Part of a small language model's weights.
Architecture: LayerNorm before each block, no biases in attention or MLP, tied embeddings.
MLP neurons of a small language model. Each row is named by its layer, matrix (up: input weights; down: output weights) and neuron, and shows model dimensions 0-127. Each number is 128 + 24 x the weight over its row's rms, rounded and kept within 0 to 255. Numbers have three digits each.
After each neuron's rows, "fires on" lists the tokens most often at its 100 highest values on Wikipedia text that the model never trained on; "fires after" lists the tokens most often just before its 100 highest values on Wikipedia text that the model never trained on.

L3.up510:125103096118153139120108109124117120182160127171163148122086139125133154144142088108122115138112140126060149133106103197124099109118146129122113130134117183141119156172119137114136132124103144159156112138106128120138124120171118160106148127161085123167140125131115154094129114111170153114169120157090153103172157137113112144123131131093101145103088143110159072152131135114086136110136
L3.down510:130091141104115078174112123166101162095114087071133125114139142144131120138104122126164171097172180107122126129131110126125142120103124123088115108139111121132096082119129155143076101143129152116131143157137185106151109091125144107203160177108149108097146137131161141102094086169176116161095146123134122101104100150147092116116100172103137153123134115121124148099125110113152139120135
fires on: "ec", " de", "ee", "e", "é", "g"
fires after: " D", "i", "ess", "o", "ou"

L6.up772:123099102167102184132125149141146118141128156130126133130130142169099117155125162100138089153131097106151132137095121086162130114120104121098103119150118107086085119113170127074148131106136100132124137123117110108118131097111168137110108138160167129155146128127111090114171120089128186139134095152096109163110108112122152142141127098161153163148150118101146100094096117171136118150088
L6.down772:151118128126121086110157136134169175089119130134115141103093150117119126119136142102123127112111104122099111109105106085132112102124131153172161130157144093045132153137123126125145114126110137125162160109125093133130088128126141077123120119126152129145118135104093140134124133138139126128119156135132162116117125119125138107111131145110136122117142152129226179100131113128171179117127
fires on: "\n"
fires after: "\n"

L4.up336:151185119164141157195106134130100122107124153148147101127114104126142151124176116118114120082131170164116110160092114105110126104088131141142131142111168100102090094103141118153134148172155167124106160115137123140153150157123138122129164129127180124157124148167155069102140120117117103117142126136129114128154094119126125156120144093132094145090117109143124086153108125118127138137132
L4.down336:151123102144130150155166135121115133092129163141131122123132065147138109144111097127095184150133135115101146119116160129183125141122146125141121128154065152134100162149139152106134116146148123099120135093150127112141113096083150117134112145105106160144089094142153138129133127136144147154146147127092122136102145138094162084126180157141093107128129147060095157115141146079137135155168
fires on: "t", "s", "f"
fires after: " in", " In", " of", "in", " to", "In"

L3.up811:119117139141121124114126125093152141122142133138107128106147078125094144096112096116148157134155118126087096137106127104088090091145139134105107162137128120151150157091134113088110141149145145156129139115089118124130158118138137118123065141114121193153123115118184119137061136132071111144171128142117181145101066132128139137171109155069140143107135150153118142141138140117162131094123
L3.down811:119124138130140128125111130135150137148110146105140132146158125100155121131075123171135144168088128113145122096114124141119145138110144132161118128119123115134118101118157145103132132137129138155097124094128126111086099158137172147147125089117099108107136137148061169159162156136120131107125130171136131161144120153174128093142086089122103094066094129112122170115106129144055128137104
fires on: "th", "ess", "g", "ld", "ur", "est"
fires after: "or", "ec", " Ar", "m", " for"

L3.up523:166154114093110150089111141122078113116064150140188100102146122121152095162154117132107070147144121099118120110163121110113119130116124184106173148100097140132131121143142160087117131125150157126121118141094138184111114149098108111127119131105092117101149129110128152142134152121126142176150077111153148107082134131145158126132078103134153168116147131090144145150127130165154113092105
L3.down523:104115097176101120165159151151177126131167103132090103174130126127126156129140140121119101129130134108156137098135110194080114149156135128098125128112100129138113129112142100097115161107144127144111151145099154100105134128150154153149111098103153138166158110133157111123133143175117145092099154151097084142164169111095127110113149148076096167118091136108182146135141075161127124134113
fires on: "p", "I", "ia", "x", "oun"
fires after: "s", " res", " se", "ed", "n", " D"

L2.up324:109104122119078145089099093116115150113135154139122122121150108126118152092155111160080112127151116140076152147142107156142162134117132134093140110143146106110115106140128120132192097138116091140136131131157116119137169144136104120070125107126139118139138109125117153104148150093131127164111179104133118132148086107108120105158158122103120142141154113162102157136155103123119113133132
L2.down324:122121140123169106160151124116122142137113080139133147102070147157160098094106181099149125141136113107160146169173139122141116109100139159165129139123115104132133140129203099095117097130132141086119142183133153127137092114102133129133118135094111104150141172112132097127106132138136101120135161139102138159137147133179089185128119154141111120119111126079175092144110148139171139141111
fires on: "\n", "\"", "ies"
fires after: "==", " ==", " =", "ec", "\n"

L2.up754:116144117155094154117074102118105143058146171128124105142131087114131086103137116110126127090088158146155124098142164108154102138130101120108148111087151111109198136093123165142163161100147109101138149146129166176113109158156134119137108142137076131134114111129097130117105119148140144101099111113109152162114097180160157121100112116147153136158175117130130098160128129141098124108148
L2.down754:136123125107137159140132143142106134091124111160142095119107130147135066105113140129134102155105125099130126128132122124138143147161150134153113101147159149097124091120127168123137188117146149105113130071125173159126083109118121105151159100126096094151139108102132163142110126100186118105070128102111154152101130171121116115095108114082136132112139100154113150107122104114155151095157
fires on: "cc", "and", "a", "res", "d"
fires after: " p", " m", " a", " h", " A", " o"

L3.up592:109123112120135083122147100119114103090145102119132112121161086131124137119119118115152133155134115119124130116134155128141120161128143121105140107131098117129124099165172118113139145146160126101158088132126102075131148162118168125144145073118088130117128146118179090086093125112129094103133159119165116104095068201116079142115141104149103161172108185115114136108147118140124142116127
L3.down592:141119144149157124119094114146150077129107098102120109143154160132119114127107124129166152105138105172128119164095164135123129139122142139136150206160165105140128147139126151115114127158145136140130108124103128115130087142101140138127116098140169127108146165119112101140175153133051159134136163144102107128134149148108121107126127148114115074076137147172132106171144149131101121112134
fires on: "ist", "l", "at", "el"
fires after: "r", "ar", " l", " M", " U", " Al"

L2.up999:147160111104136133074103127106131097108104119147094152093127136085123112144133103143124127145164137103149085122151146114100129148121151109117102136150129173128119079163117123102212135128152183109081134157134150144170123117134107109143126119096203146139106124131123134131181111134122081140135114136163147126098168092063127138108139136115102122139156159152091111170092132111112113129126
L2.down999:105122162167128138188156111160122149139136130106102120133129134155113165098131123144116132156061146127141145180124130155138121116144072147124128133101130096100140119136124116128093148115105109105157134101092123117097135139121077104138103152129108121137156113122133098164081138093121155139142140136121101135130122118156178120110094150115169154093131091147170131084139156130113123143148
fires on: "le", "ill", "ide", "tern", "th"
fires after: " m", " v", " c", " comp", "on", "ed"

L6.up994:156127149136133078109147091121132106133132093109094092130127123147134088199140099168089120160094106098112096135127172124108106115099199130101131161128150161121122143139114139106126135094157086120135126105154158146115126087115093131115174155133145141127110107161109111122105126085145140134117147123122127162137134164165072129130142129105191064100134134132126113092112155144108126176117
L6.down994:118091125114092142124157145108112123119113149141130137124131128150136168119109100123109165115098158141126164119139121130121142156158104150134139170180161139099113137131155153117136154146141131132167107122102117104127155114104134088093124110118143123127074114123143131095169122125146125154094074066157157105136076090135098101150156108161114171135083129154173130138143100170129071134108
fires on: "re", "an", "it", "g", "om", ","
fires after: " g", "e", " the", "g", "ig", " wh"

L7.up845:105113138135112145144136155134108148091121135142136133161125126156104091151120126098128118141097120120115146100082127105154125084173110102134139155150140134144138121101128120095169087143124109130109072092146110119156135153128114074132093142151130151145123160131148105130130083099128123135117078120142107166114116142126159136124145118142108128164139101136153109179094163132137131104164
L7.down845:167147118145135103129120123176113134134138141119140136080137118129122124125079159122137142143128109136078079083160088085152215159118171163125146096164147138137146142109139101122132111102117111122121125086146095118130121108134089093158150119091141073086113090122136135097134112168141098176125131094148129103109148123148144109154098138057129108114152149153186114085159141118145139157163
fires on: "\n", " is", ".", "=="
fires after: "\n", ")", ".", " =="

L3.up457:127108105083132137160134128137126121179100162117142153136126144127121143114121148150096135104153111106103108124159149147131095095148179131111085162092134128138133152098119132121104129161131124117088106106081146091137142153127137129118091150133051131134112105100115093121155137128110124160133093123150155153164123151155127118153185157096178153129106126151157181160114145107148104097147
L3.down457:144151137138141151140107112164128131083103108112121110094151124096075084162114161147144137121119165122132130107110127167108127116151180085123137139140102122152093118108159139143180125105154108128116112124082141139098102141130130151139161155121151117183122120104167108117141155129148158097112164138131110100115078077124142145108146113125112138132131070105097176121137118172139147112167
fires on: "est", "id", "ep", "ater", "th"
fires after: " w", " W", " for", "res", "ec", "or"

L4.up502:117117084111131164131151173166127082139080097197151101150131139155127112178151170116149141130127114164153137124130106076122147159135145118157131133119106112089123066135137132116130138080128134166121105155133119111124150138092132099165124149138073130142108150107124115132105128116139128149143106157140137127159137167146118160127142093141093117127118156140135095148121108118120121089144
L4.down502:148113121120128121108137148132155131099130144141102128114147164130112139136139120108164152119091040130129134156097120122141118157138078167072123130169099124099132149151119142119075109150169110136175128132084150180161164132147143132122120121154145089069114140105130116183123104123123121084122109147143080095142144109147104133123153138176130103098135125149132122096150110142118162106134
fires on: "s", "is", "f", "c", "ic"
fires after: " as", " d", " in", "us"

L7.up428:107102123183119178107145171107118130103142132146127104135143146117116115134139130143118116109156107159100162143120119148125127096124111126151123117139173148151100128142148087093125114121082118123129112106138122119102038143154137151114127125133121145095136119151144128140139086113106169092155105108133123120144090118146142179117117146144140141153139149163138143071126124103120132143086
L7.down428:108156153105144115164144105134115176105122113131152109097155163127099148129126152125136139114108098129158127134093112163137121145135124164126107145146158149089138112148083126134135143130131139125130159120093094119127031121106144103143105117115089102139141109134117116164128112141126109126083162112193141133130106140139169133135145124108121150118102161133151123124138149130069143130126
fires on: "\n"
fires after: "\n"

L3.up629:154128129150109139183116168126083164119136111150122102131072134098118116103158103151098119134140137147135172146097156068170150131153114122074129139117142115141118129113160136129102131150122135143089130137104167141122135171110131100122137151115095128117074122130164073150122140130135090112133110143094094115098121132148126080134162132163139112163142127144160137095137082142088156141123
L3.down629:109126139134128139114112100120127091110111121096125098158119131151133107199140128123163159120128126143094119136160094109095150137135152148142141139141098137150136109083166143106139142126144144132143097155144105104157143105107134139102132148101143140122109145176122131140105110127119123167121095116107145125103111197090111115101131159114100112148116133095101141121138113152139078112147
fires on: "f", "iv", "ok", "ver"
fires after: " of", " r", " to"

L4.up445:094140113151160107108119129106161135134115110082093182131095122172133100125131093166119086136119139124096170125115147105114138139171094164078165149121118179117116142120092089140111121138123142100102197134137176156120148124143167121098147128151116105134133148130115101178134105147128139126124123113122157137132090110082093145122099124146089122108158140139114158186090123100136157096105
L4.down445:126129124139102121123112098133140158105140151175135114104159113172162115120109123081105124166127116112123149152161175148125124125085139131099177110090089136105166137120110150127135082114148119159113100149080087128133092110140080121114148140142157104119126132130114203094120105106153119113085138142142131105134143091114182131130136118153163082127147120129150131129129168157112146106083
fires on: "v", "ic", "tern", "m", "em"
fires after: " re", "ol", " Al", " al", "e", " Re"

L7.up400:159164105135078139079101127166127121104122098154128125096116136105128142111108129119116110142103126124141128147119123109127119098144124118121122123128128194095158146111130081126146113119127097126103091125093158114128156165175096133101154132108134137123202139212108122108159121104128116135124092163152115134135115180149142140128150109119129124145144119110144128097123140119103103148110
L7.down400:062120132123141120144110124097124136153131140123114083135089155153120098126120136149142112135142125159137127119103132122164152144111126131129119135123074157115126122151126123106132076121115100144142136142158108086153050128123111138136142128079137130118154109121130124197126085114148098097120167155160122119121093141122125105125180129127108171141168142058148138110102186106122129121111
fires on: "\n"
fires after: " =", "==", " ==", "===", "\n"

L7.up345:109101167162124140096113113118113136105148109183098109083136144122127135164099141158127157164112113157142176132122118132142100098097119144107135129101144161136135091116105105108131121105115153138094082126124169117094075134129103148113134141151086124113178163150153141113146118116134182151102123093144153141105066161124130143127141099154127139116138132126127157100097151111127124161128
L7.down345:102130141137103122144131131140132134113133128113091122116100177136142109142166113132132121118110091140125205111156138131148151147161154183116125111103134107114137137173082093102133143128158124151127127150125091084117058131112121146120103148121121132106117156132125124143135115092126086123085116121142088096127123123088127175136136143092127113129152160108142131093125141134114129110110
fires on: "\n"
fires after: "\n", " ="

L6.up987:125138145120094142112154134130141112169117136138141148136167131145181132090158110152117132097046140107122148114127161128141066088119136116151135113115146162088095157158081127122142127138167122183164092104093151154110151160127093141106143117111123150179114116132117119097182109098149066104094172106134141139141139150106099126095125126122188116126118140107117122120138105127158117093126
L6.down987:124117130111094137124166097133119114166098168102164139134125146080122097143153133091087123149116093077178091116146126150132126124130114112124097135170094140118154142112121158136134092133144134107106141115141108083142120139112162090165142154131127086149063104147157093128144148144103126165147107128145135175138133107109146101139091158162126154091103126097185098172119117154169137171100
fires on: "re", "ing", "ol", "l"
fires after: " G", " g", " the", "g", " The", "ord"